{"vocab_size": 8192, "init": "normal", "init_std_o": 0.00407, "optimizer": "adam_variant", "decay_fraction": 0.875, "final_lr_fraction": 0.1}
MLP neurons of a small language model. Each row is named by its layer, matrix (up: input weights; down: output weights) and neuron, and shows model dimensions 0-127. Each number is 500 + 40 x the weight over its row's rms, rounded and kept within 0 to 999. Numbers have three digits each.
A block is one neuron, or neurons of one layer that tend to fire together. After each block is what it responds to, as a language model described it from the Wikipedia text at the highest values.

L5.up590:471528516473459544486482526542481547523521427540476530451498550535481530548446483476467470490553482542499470452486439516493478475570506432515496497542580544419510484528539549519435506494455480563453427526551473475454484479531487460385520510490571423478479454503558500462516514488403524587490504475550521603553545463503505498494533458535461550446465533515478493461424514512539470552509
L5.down590:576506417524483529441471480507560480454541538494548552465559531441524479504521491514490532497496495454537520503538528530524492545503520476554571505458493449554479468506444415466506481502535499462507558543501490483518564485474475476559510479581529495480473439507454493477469474523521524463458509556559521507504429555469490537495430545458522470485509450471515517521369482538501500459537
L5.up685:530503530479434504575531625544480478527515493556471520557481539530528477490476540491443461479497480503483491441459544557464479523598558463549532503558503491438461488510506499492504509502462456589545492496507425484481430482497550540510482521533474525519469473447507499498497532474468563530476569493480521555475493456506493529500511506513494494477555556475551580447528529500542476519482
L5.down685:433453490468494558440451485469466557510515445506496497534516493503496508552509460517545501476455553515516509560512526467507486529465502496512537551499459465486436519452476475471504468528521479468508443503472527540550515495590444602463472503543463495467459500487445518464506482534515453547553477477548543505549492467516540485511499473486474457486503533531470431586514501541434543498489
L5.up920:448521491480516517548480554595537480514491508444501578532462516470522533454533461473505539504492509542521514380463581486457443515593514521504512526531464437523493517507501464487469496481419470541488495576520495448456558524523509469508505539532530507440439389473430593509549546499519560541482455545441497509552512556509484416491521479439469513535496485529512445500545545497502391530465
L5.down920:480512503558572449518471474449474450508517496520527494488531471506492523499467472544401502465543464476499532444463506491541498536509492499556483538500521514512489550435390477430476540477526445436478475523437512473535515454517527537547504375486511459508501443516456532531472468438479553519506535508480504543512535540451530491539485495574595540528641535431496501493492578443502508468487
L5.up1105:501511507468499478464529588490486439451581538522555537488459526460505516581474529539471547466514500526490455517486535522521517498481515477582551502511469471521524541575416522401465439561548546427445430470514493460506492499463508529517549485547462542458436495456451484508517518480473500531506509543564504588472516545465466500554432498529418435545535476565524456554477461567577503471568
L5.down1105:532541491515463542535459495473500548530515450504542510487433479472551513456518439489519476543541494455615510489502505499483496422512468452519482439455611464522506427437487469519486576518448416500495487488488476534544519518555469416518500459478614463469559593519530496504482430476507479487496508415464524492511557452511517512532497453449492424489550469425485542513460516487500456504500
Responds to: Second piece of capitalized names. The word piece right after a word's opening capital letter or two, mostly in names of people and places, as in H-en-ry, D-ent-on, H-art-ford, Cl-int.

L7.up1419:436501487492478543528475534514516494549490559537454505466509500484520495481478462497407469513543477488496513504454460525512540510575502440505531579509538586580501465517406522478485511484565500473465570491592480488500577604528552507480488547524478490481557495436561456493481436483565588477549474541532564509402444525497514473478535524502497473474436491509547466425523479513482465487550
L7.down1419:456474543468570405526442513553485510465495555475388530573543459519460515455426496527400492462429531501504552492495494525631474453554487484506447569534447540509443465498462469476472513518474463493434567458512534478519488512474532490525509496512475613413490522477498489469505461529509520508520508498542460459461547470470522535563508525558535439515446510521541520485467459536500489441435
Responds to: Copula after subject. Forms of "be" and similar linking verbs (was, were, became, being, to be) right after a subject, mostly in biographies, as in "he was", "and was".

L7.up1105:501562512517516431507524554497457463509466501549552525492485617499539459469520462466455485494530450591500525545464568533525469483639522509545534485487503494473578556490480524559459498465467508519509496455475510515515522483517553502491443498542509503481513529470502495523481545457516509461434591557482526511460461503511505509464482420578477608469541475376499450454490526554533479452480
L7.down1105:493484520493457458480524462484581540565490494496475525500534496470492559442524479514510523512463500536511457481493441486605554520476480515487512555506484534493448529424509509524482507521489510477509513497491489472531479529488478533476486531488420484476467504502510448456497417509526458483518435505497551517446537512505515496494573569483488505470506561527463508562520534485447467542494
Responds to: Name-completing word pieces. Final subword piece that completes a multi-token proper name, mostly personal names, e.g. Walk-er, Mick-y, Freder-ik, Nietzs-che; also titles and place names.

L4.up122:416467467527496553484425497510485573460521483554503508507504440413512473590507455542547510519492473534523516516443580527538535535519523495451541499489529545587477481574396490502473426498441518487496502465562493554508444522502505502502524482516518469513499442494477502495466446457538500540503460534541504543498506511401481503548479499491451430530453480488467506506544453517569500536495
L4.down122:468470487408526497517490520533481480462480523516474461523503551499548513473531455550425472415562491447499546473493483456527527481458481526430499560469444498509459563474423478467457534475554476467540511556457514445511490548527549443513469513534512520431546533493435453536509499485493501544518442489475522491516524472490514527517457505516505554512643493433456485416487473513539488470453
L4.up482:461565450474515558544472511548432449508436491522371448572566507427522496549533524516527515500509495577504509488451563532554437523438474545500544528496523497528450478531392498488493472497486503476463522485537500537469537547515504493533572519447518434508531484514490440497472534480535492526464473574584488515577461475455531492580478537473469501495539453493474510533531504561516510537518
L4.down482:453441499464483520526509511434453539600506480449546493532460505485539464473535457522426578452528506503481548471441455505471479503539448537446437548415536430504503476472482501480420493423483450494537475505534536528496547520500508454507494464521419494519449522434486496538507469440454548499555502497574547485544481489451489552465472521525476525436477483401565502484500481531534494436506
L4.up871:480507423489502526445496559508468544560480447507478558506518444435537441526453490527446511466462449478520476445491529513515499515522486555532513415519518475489448500527412544454487434506462538510467478494543511510491522515459561479478512492474529470464513490461474551471547463453531469501487470545511522495526435489485495542511450594572429422552539489506531531526535511553523514606502
L4.down871:474573504501483542452519527410467540432475528525518423465489494465585502507556510584565532471529534542403460501547441462497528567470485494519447572478504505519512464455471539464531485484478518478546512530519482456453496510446503457519492424518500454497470538508542468581500472496517501563504553504538587485501476474590461527488515504446480485502567516523458480476489526536527509479510
L4.up1258:475457474454496513529481573549525569474492514504488559512566504496593553555412520535513504530513499535553433472469566616461470512578499475441562529449492429534518492520459489536509468508424459466484526541588501504454490512531434423521601470541506518526526434527490464535412458488519511476527516501524510510553500586470451519458479498521472477472533528479496507474549469547543483528441
L4.down1258:441506498535520530530525559462410450499553456508481458517497566514537511548496433506494539438523452518506500474425536455553499531515444552457472535492485534527508521453528455426546476477521494514560422445480460453542518543507529505438491541546475531394493515507460497572475507448450542532513506530503521544419560474439541538536412502580477532388485512502478507482455522521534539466503
Responds to: Token after person name. Fires on the token right after a person's name, usually the verb's first piece or a comma, as in Mike finds, Ulliott later, Frederik's.

L4.up164:493428538460523515576510460510522535460432537545435530444556413479544488511525580475428457432495494489512445450561543498472484440506547525486486547514508471510520502487404547527459459479475459524484435484544463538499608558505579509385523569537510474557541556476490471547510509542488526492480508529540534507476434542483476511587532466478553486552469566583524516498434460525566511515529
L4.down164:514555534572479503510494518547489461494477602505500504404511534471457498461489422488583442540514415498478574478549544455510482479503499472531470496505497460562505494452556548516572447530493504534503492527487467513470536442484512524496583463524476504452459563511495502499503535473487524585479570457476500458562505414485469536544555504517521522557486524407490480509523510467535527463502
L4.up305:492487428534518518540538547473477452486525574485450471478498496547538552516528508561512445508517465548614429470496473524412504489445498492575573505516483516516461478502497480509452471573483462496508470444591511529554571460549447428540563491537464430514509516439478505478474556529579529506452572501490493462469496481471513502550507506567461518424446513490485548511442511582552486470503
L4.down305:555606567484572527444498420483522470494519504534491497539520501486503502455559495508524514449493482471509545531517581471485527478508549389453500536542514409449499450409523530449485475568541462502562499448478522520510518531451465603549540520479488473537515509513518476438508421492494479449503481472479544495513564539533453505476507515484517531481545465530536588501471483492411492579465
L4.up1148:524487511443498466475566512496563505493535484511452467491545530508490457561501536489486478496623512513492487424510479561508520479541503501551505472465507497495427434490532535463475474544497437576529488438477456475484564544531560461500573552496528435479506455401440518441521432542506436521516487515449482477462504468486524590499555463483464459461479571610518536505480462572541549588506
L4.down1148:555499478510503522506425524537526439600504554537550453421513497526483544515495515476465511524509466543445440509495504531471459437467463575507570478463496526535522561505470516469456466435481482491463449514436507504467446459457379527510560443513513472467586516517514517490490493488528592504487460454566557402438512532440489427477536523488493505509510430551509510520507505517515502571578
L4.up1243:520506484525447461590451486580487478573549486537501485500517517499541521517504513545532493554569482524574523484525515536485453479444510552565522480501508495463543458506486514494429476504442531482427521538555502515457543525474521444508509535585563429456453576451483468482451524508466501440490433456454522485495420497468410460573470446504489476500479552485528475553454547511530552467554
L4.down1243:528505536500536511443411481471438518496446488519501507518503539476476580463493498478512545499526513562556486542486443479484482465489441542468496466434602522515590547418512504462433483474543467514525553538479489532545536482468523533558425483496521544514443469506476445515551399498537491532547503492488527580565389488544489463477525449524479487491515470503467508539497613462515482527430
Responds to: Table separator rows. Markdown table structure in sports and music lists, mainly |---|---| separator rows under headers, plus cell numbers like +9 or 5, and section-heading fragments.

L5.up783:489487492506554598505532487479542442490531477503562513482573555517500492471443533575534538462540543486577467504529487527437484456535497469506558438440513429585495599510540483519483530553506439464479481458563524519419512507395509515473492505464534542495499453505473532500542436514475524478481447485492481472491482513502507537505528491472539479496508462493473407525493497518508470505431
L5.down783:526509524499473460504470565421492478583482457511488518496529501467488473515526506540497464500445490462458530500523482454552530452521523526527471500476471446508545578486430530483478495435524577481541525542539464505513438480529578520481493428475348507555487492518476459526452551551463508496526513484446543513520518465520452461526435467473553437533500487544463597521540527469482501498543
L5.up1114:511517446515487502496486580536506537458533451510523564486525512483522566506440429511517529518515545442541549487461485522431486445465560500420464457448509515484506478517530516462458482505574497568534553520558502460492508495437506492522517470490528517460485545433469556458419574503529572498514462503537498488501426466574485390510429493462584458485462530462467530523440505536520507528490
L5.down1114:532503552419471505514429488461494505434516524441441428521507490445459435485496433454438528435451488534480438504551558503495471499533415464516505469572451469527519511453507526535493523439477470511443461518532478477451528511484530530540440488536463476483450458520469488537537465536526478474586513522467508567563466523492462545465536521492496544506538504501427453510449525516510469508522
L5.up1431:439537447537552535556471588511510484436585481495511578403554522498546445476536496503555489463566557493530483503436537512516485521533576504494497490558446492553486544477518411473443453518503439573536546416534476503524508507483563506567455492487540474469516525449437516497523542486524523522585428517510508566483474517530501507556537546518587444491460498521492536447545408564493481543451
L5.down1431:495467488474495481511479549519461491451583511455519494521445516505432477491489559392524511511559537498498495519500428430578450475495533498473519516475517430503501545503534528545528507521527432503471567478545537509513479488396488565522395465447460494559436564545526528487569456516565528503529441441481467540583491519551561455427452501522441547511486438542527481545364485512494493515462
L5.up1481:452546527472524572542512546595455514450476522521531534501539521477534475473530509513474517446507591519542525501483526488519485477519563463452541576535494416522494473462520543456506490525512474510506536464517567554463524540397491509583435473479494476542524442491501415425483549463504508524522467597501448488507452568550517521542500508572433492443424504461503507469471445476469523504431
L5.down1481:502561405496463464441504525499501522497523527387482456487480477501499534535434474476552510469559544543481517448497496504591477473530449516455462533525496491545465501512496517442574481567548404450482505484463512554448421498465471482470461490488480523593429503461443568508514497504537469485491465471553510529530485478526501422563459605484445508503494475480510525530376524488580456550523
Responds to: Quantity number digits. Digit tokens of numbers giving counts or amounts, often the part after a thousands comma, e.g. 16,000 students, 599 households, 15 games.

L5.up117:494416545488471494518478492495569487485540472564474512454517511475548521487478549473461433570513499532569563505460511538457502506477525474523519499539474434481558482589489481460532505504517529496470572429493565575493518474544543456562475479541551508483584506543537516481496457492605486515504507507543542499501578479507556509492557514565513508501499585537507498586453449511485497555461
L5.down117:447464613520539507532554512591492492496450549512550502547533460539544536477535522496531443467497453545514527536415486440490516484509546548484522488535527453586494489519490555507441470449499552573494384579479497549508482503402517495513456463464547543545537515458492460497549521519465596540521476475442464448552506500444531550527515492493479421460511423476508502591537492490505500513479
L5.up367:467508511485570496510455526524435580498571531594520499506479492427481478520512566501428489508496504484491509524516543576459413534480454478511553521493516462508485465619494495514515525474506569482458496522499498553537462528448508520526540481535538500539491435475519519456479507446553454519525454512573545514486511507457497578510536432501534522453493430491533524480424488497488462480477
L5.down367:555490477455514447516464450551432467518486485520457511474468612554510473457443471492550550460543498543516508541482419515558528470610554500529577492491537494484537535481445459528595539564460519596442481483465517514498461471498469498524482575464461493486481438482517495492502512457482505472517516504436402496510453498510520532533466451566481531513489511571481405454468490455587420582476
L5.up512:470532445507447530520545460523531524481481508501531460514508512564533517515496470450533495469485468592493386516540549486491545502513545476555520533556584540464495495455470548548425529526455460504466422537521481548501545515479504413551492509505484565529504409529496490510481457479500507391458469475484490532453571480487520529552583505613601494490433566505451543569525475433481535460524
L5.down512:471506512523502520503450528437498545451468471470491515509465552470492553465503539510502502510479524499456513486459501511515487460488445546527516482528476534516499511442540487476471416530554454517525488448523506506477506458439488491530488531520491480488501571523552547507463511429556504545383475578476388469493509539506510499536552469499430524556515493477501434517471446507543499588558
L5.up1024:455480535476541476526387506529445431498490515560569482447522498490552498501559554519432459501530522523510470406582589555499464533528510468450532540498619478482508519593479511453528486511474530499484524525476438540515457500511485391534526518512479525518534500471467486525377509418585491520579575459491569567488561490497513527547514451511538523452531489523480538526486475544472481526490
L5.down1024:546505421484500592541510523501551455463473513437491549541484521590414433565438499486507448485505551498519579527465541588469486488461488439511576489468453477549467599501437482574584504516508530540480522476570480480540490498458510584531436449437588418472526438511473483438543533529488536480509511500522502568506541514487413464459518512498488475498459471467614465464532501549513480527496
Responds to: Mid-word name fragments. Middle word-piece tokens inside rare, often foreign proper names, especially diacritic byte pieces and "oc", as in Qaraba-ğ, Cari-oc-a, Gi-oc-ondi, Meck-l-enburg.

L7.up301:490517610472501512515588515517512523476530550545465602508551547505511470542430478501568490534554564560478447466515557452470510538536569471489458510635513473523502474486556509492416446488447421469465466398577442551482484418497485486419566441473524478502509489584498480504506474490498473549509465493537548478581530559516521459551481532519521520618409501529481474510488556506554471525457
L7.down301:546538517457548569475564485560422506479518535497481464432488520527540480480536547524428539537574546553432464487479609511491564501418482518588539520460425497472522488444517477572579522500467527535545548501452488502585497528430479543503458503475525523465480506509544475557442520499448466532520499518500536495446522459530468542531524565584547498436482500520541445505534507512480596523510
Responds to: Leading digit of numbers. First digit of a number starting a score, year, date or list item, mostly in sports results and tables (2–4, 1988, 0-0).

L5.up4:503538517496501477402501557535520500506425502526559519460434454499581497489519555627584461594444576471512517463512502504543474539516553486429490525448527511447531484559446500405480501522540497540544452509553475470475575487485485525465481504509550521478488502507505533533452535471479515509535515492485497441510577466468491488457476491458488560492565473536464490508511539500496536454430
L5.down4:449524496515511473468506494501527489422509548468525510509401524458579436574549449449504490516556535575523458514520577504447369481472554502491516482465501488481494467519496481529514465502545472566495508463512537423438512499493520559427482527501456511490565555429510506533602461492442520518538559527501523522544605479511448494559556497525458471469472467550466544453443463460559589502486
L5.up379:513535494493507486505502469539571465508541510541448499489468525501478513487510548508491435513506506471450559454482508541447479528493507517511500523523549499471456473559508527439463500574441432550566478475465441486507524515485479467472396580565498498500446523488552553549446427471549505536484473578512515394525525517513529399522494442530487437528505498532557456489583498511495510493484
L5.down379:482472523464500491490451567494513535520552433497502486479532476444469465443510443559490455529539587418531434514511496543536427502483518430490490537466487474498477486572432490497476515427484514543450450472439534554449452539482536557435459517496532438495543588506467456509531493533510519491528494527487437512479509551384469512553458510524544505441506466575535508479496404495476509503501
L5.up683:502540475496489489520513556498494522433498493532507552496512552466496476434440556523451477467464565495520473449469492492484546487529518480514473555551465475532462567479493463532476437564522447419461565405581449536507521443485514521487472488507508464501517487445465534499543547533521476570563488494518583502532567497507465491554510526548517481539520437482446599424535511570513549477479
L5.down683:470544510514497449516503516502492530449488449537518547489505563544517431484512563480486522516564508449512484556511470448504546507474556491539470534499545494473484502500503525574510524543554461567491571472429551532487483513518471622539508465437486515466438525537516472491484515509508548531503498529454517487604517552475520499477535538549512441471464574546543578522512495487521447513506
L5.up1127:528548510409507507467580535535455478532470509463509529501485502435447461552486521499484464455507498443495472491489547510505443474510509470411542515601450485496474523480537472476517507525433483423494482461593470523464530470463479542456504449531676527469503464538507475435504534524528464591548477561554561509534558499487481485538479534446504508493559558578505558508518423542502505516506
L5.down1127:548498509466503506537538532464538494562520454478439507572544475465481554428500531520508519512503540484515515524507512515462421499527506577454463417489503484501416491525561525482470480481544525534466520485505562546486539544501450546485494507517465473508460512465431470488566464500523472493523542520499532493527541500525483451519487483476513436557493489554476474539497418470511473458555
Responds to: Numbers after plus signs. Digits in tables and measurements, mostly right after a + sign such as goal differences (+6, +13), also clock minutes (7:50).

L4.up415:486493514501455530453421458629539506536492498525527601541467549453544470537456512459609483459481500507562486464434509486487480563551525521418459429418497484453504524591476567468467514511467518470476498562538440507530504524513429390480567536547506500502513527503491521502453493499493443502470545508533518516531479529497474498432522503500395547488456434486474449481439568570476426477511
L4.down415:518544566459501496525502469494501488515547449508540507457569539429500437436516449457543515572446506517481566456529516500501469532583474457488496523504489517476551471459589440538553499481449511517557468407434498490421450503436487549414463465425477538475530521527507495434494526450526541503539431521492451564502494499582471519525426415493490573541545497528470509460545468521490553507515
L4.up627:511496463482547498466546552561477451480468475534574554541493511502545511571459543465489450576511491473535467426460437517541472503544501477532493437534480470604490465505450480544444528507508472536452443542505498460457557468529486474486540507483496455434471484536486515512513530491493526503556537471601540516496457433482474514533527432544524546511429522457525505520493496532540522507481
L4.down627:508544608525561510566466515464516574483514502542486464461498483512428467502466479486551478558465464572496512544497541441565586511606447512476512510551459505489551497526501490496523517496480451474513493462500490505502451481573440500471436481430525560494529533544439521524518572549478509564510516505490508517489457513492556466481486540478491572505550429491479502510559532533520498485471
L4.up1071:408501485491457485498482495583515464477490509522515536518498442458527504557450514511502493528542467448466430532450444584536570540512477516492549438494600493493462503571531492550515527516427534553531482525477510577501505544497545476479556450495482529529501504476420507527447488496558449513519475561584575512568501552459525538519516495500444541610497476506506573503534539550545551554519
L4.down1071:547516472481508567484499464509538521504559468484536506539508512520586480385520511453517475467471458441497558491472484484488520470485522541535561561498450479572540497490419546443442451539510495445552494520547490504568482520454491523519421558546562467470480456547558502476425503536557597466540511574463534507410526480478543470492533525530514545447507413483526514445400556473509480457497
L4.up1222:462496450438473481511547608527508518526430430460508499461479526534560501495467543509447460523509457497474450443479485508481470483495477506474502446561528434478458574509539400563415480530450488580526448530566525547440578491454481491450520505543524466452524519544456485490541521505582543536511555499608558565490542515463542448523526499495450544462469500477486539467500511508515501498505
L4.down1222:496523553525491539515455427532505481495519554539540483467491489467472443472449480457525519474460484514524567459485458556543425529527455523498571519545439491547536455525573486518508468459506458414491530464530465479469531541497521456451499494561484521442538446488428504521432476472519514483487519475447502532503539517513548497491510459556541512541561438478484484532485539531498529446484
Responds to: Mid-name word pieces. Continuation pieces inside unusual proper names, often right after a y, such as Camry-n, Husey-n-ov and Kilsy-th, plus possessive 's after names (St Anne's).

L4.up202:494467537496487502501478414536475537633485450565533594605554504476516485492469510467484516551528491479546455523475542459481413587496527534502506514454584517510476512526499479515458522556488503453511524490547356550494485495505484471454497556501496539563492512484509472430436531487399499586512538488480482580509559545412514558510499475525499582543553535502534548543525456481457469497515
L4.down202:492516456514498461490485531458495450552510476542407467485588517524529472495521493417417532491538466513473561574485540553533482516444487621486449575449440532509497543480507539489514481500479501473490509411511499497536427523519502449526535494523474479482550429478467541514508463491503494583487451487573536515487503553540515509421505507471467496407448500569506426551484505579417436475465
L4.up213:433581522468545567443473534490411500537463520612512542517592465528496560532522550494539472427510459540469527470494585544502474520576559494464537463392580501512547504597444436481462517556460503485529513470505439544516449529498499420521513512528455502514461389447437498507409521461486441473527543460525548547495512466483491483529534409539531543492505527485509480573451469518493532521487
L4.down213:556487547467552459474527567519424536480577504504452539501501471446475457469545505492528494575481534503623511496536530551390531493477407493594425486479417508471487470521486509486562482461510474540501526500449488471591514494562539538553498554533510488502518555487526504464531492522488557521506462442490428529520527496457505538531476515483483515480502495468494596530504463552527495445469
L4.up1102:532457574539468489460479489511499474539483478551516491523537447478490477483486584459520488448493469538499492567434533548476532447587524478526523515502496506483544493563529516518482453529514530506371487440503509527459482560563507549468481464490509555513473501492494526495457449546509487437482521524493532551482504577497553527522461549428525411497476530515531572486488549537517455515476
L4.down1102:474529461487477560501512499507520470552507464519572454458431510493505502507584462457466562522503490488481558473533489510467461502473425460511462432478450494486496489505499498502554497496439536525508559452547578584502424506483418452463497555507517450425505488466539526514503510471560509516564557524518579522487515537502490465502441509469550456466475421506537513541504503559427566428543
L4.up1311:405491581493483564570449517440443474567550478615508537508518458487516443436454506519448506477473441458545531429570533521485482490573537482459459489505524585584497573545477401441524494486478529481470482493473583526445452510512527459507559514560491529515465455455452475451473543483504463486490521497506540538457522555451483432590521505476522488504518522444509516467527459565455519468555
L4.down1311:464497445498462454461491431497567489432510439491511494512480536472501488481517457470558441476564479511514573534590570600469522493473502490516465474463560436461583451520466534462573561519483543499469493468500516498553513557546504475531507522508490453455483494466543483485532524501442508482516482503518559507524526492444472497508500497466445553483498514535554478517434474473487555536470
Responds to: Mid-word subword fragments. Short subword pieces in the middle of a split word or name, strongest for az in mag·az·ines and Am·az·on, also Am·end·ment and K·ath·leen.

L7.up1450:400465558493453484460514555507537575527511503472570459559591504415508474544453450487523470557482477537447517490484541508454520459476516495533447464545524509495477572496464459464498482546449557546529538576536535558528504536494480461607485413499527520481521514498520504450526527505545440490471501519572487574476605527489516450561504525508506468493481485503587501499500456492486497524495
L7.down1450:548443498493500545546498438549538518545437516493487479480457529553522464440439496480515457550520464451554424474528501539477504474539465437453567520461528505516547506507472497515594471491463512490522472511475453527434578439507431479466477496483539452584523454520497543540459497534465474471528508500503491531486489546469546508455454428509500471495451463462434488465456497498568521467532
Responds to: Mid-word name fragments. Short vowel-consonant pieces in the middle of long split words, mostly foreign personal and place names in lists and tables (Theod-or-oulakis, Anast-as-ia, Ann-ap-urna), sometimes ordinary words (spec-if-ically, the-or-em).

L7.up257:494535463493523451464554521504444542434521444469525507475538445481536523532428479501494479468474556480585519473430497502490530461452579476458480463449520473550503442541484444472404476585503511509469553527508424515468520488465545512470513509471547477489551548468513515480499522559516501466503453476482465535478492533506526476572426517516516459388462504490485526486456563533561442529446
L7.down257:496478557493515558511468499534490499494460418483494562515415483459531462511494477490484497537520466523476459476557489537435559503453541581459515536494475478445533420563484469529556489509475579469422434513503528491449469543451524467521446489458442500470507444491485540549519567492491474500522497459496536480540468591578556572469487486477436503508532381558501434465637484438504438493508
Responds to: Measurement digits, word fragments. Digit chunks inside numbers before units, as in 6,971 km², 814 sq mi, 183 lb; also mid-word fragments like iv, res (carnivorous, residing).

L5.up10:419509485487481481533547578514483533542496491483518463486477477495494486556429482475495504516459454469494454558479531503454432506401492476441417498414493490497442493574510464464485499494485502496454546475541523481482504520467482440477483476500464534502499465541511456450510499503558488506457529493566571479501526501412569526493497500555478505522501465480525435585462533559525533524455
L5.down10:504455492544579525452441532422478475469555462468494537471527495440547475504551519556479541456491515518500517475526494499512484529481516525588486508529474485482494487502472531483499520539432510440540584452563519542442535521513517510538455507545462487548467518494442487487483406535515469491472505463478495534420549470492449458537543446503489552496490474533470509469449470540498436384491
L5.up263:479428404437517485536469564517494485546486530514527548482484460438426479558509476500490488568531448513484473540540551500472446477511517510556484412461539501571487411568485494453537477486430516469446555514538571510464576493532574491496550513546492492510462491510468531515466520535547490585441513476477504520531453466412501550444462430574417465534518563477520506545566508536570488500513
L5.down263:431401547535509503587512497488486506494500552552523568523487475479515488484508596504453513451476542559509582498511415470555475553481424513464499495539408566472476505384515501515502490525454540465500528447507478496454538514495504487478521510530448482477462515456424483514499417500485502492551563501504520475573571483486459546482477514519425443530512471464434461470504477568519500389422
L5.up670:480460524505445528486525521480520531503550479532495477436471510479436530531492518534523450460517543506491485511453508476487484483483546511437488514410478496501559486484504491471563482461543551444414474519513583473410510574486518490469487526508500501507535571535534497480463550435530484540530541484544542545566484528434421518444511493524442483536510546537490482484504577553474514531442
L5.down670:482530476525530469569502488531454479533511525479545512407492462501485533504508407565455561489494521490541477526488454490557520508472476464470487416414508530512445468436510501483499498485463501430542529450533384485533575464444519553487590446472492502526463473419488498425581499506426500511482481527493601526533592532491470495489471560468414461470441507527455467483481529570557575418529
L5.up1397:507432491507538516535449478625513494516451453581549551529499483441509489565562491529468470523573446474527479537488514576407512530524523500474549507488515485518442482591373504490521495495476485439481484482539529495479489458549524513483599489463491470503498488507475505431534531521528494546492503538526511494525512572448514490480523496550532504565495509462480512519537491526483466535523
L5.down1397:485534416519504473544529506499507475531468582475533534543477459527510515538461433496461473595512456513526502458478531540518507476507426501524474455452484520464459522517475429484475528473512540507486605416560390481482473412499565480459474361475511542492513478490443596452560532556540550489522497476569511514534437501489497547417468566513489466487528518482479505497617455493464453448514
Responds to: Word after subject. First token after a sentence's subject, often a name, typically a verb or adverb (had, starts, publicly, eventually), plus "hold" in election tables and surname pieces.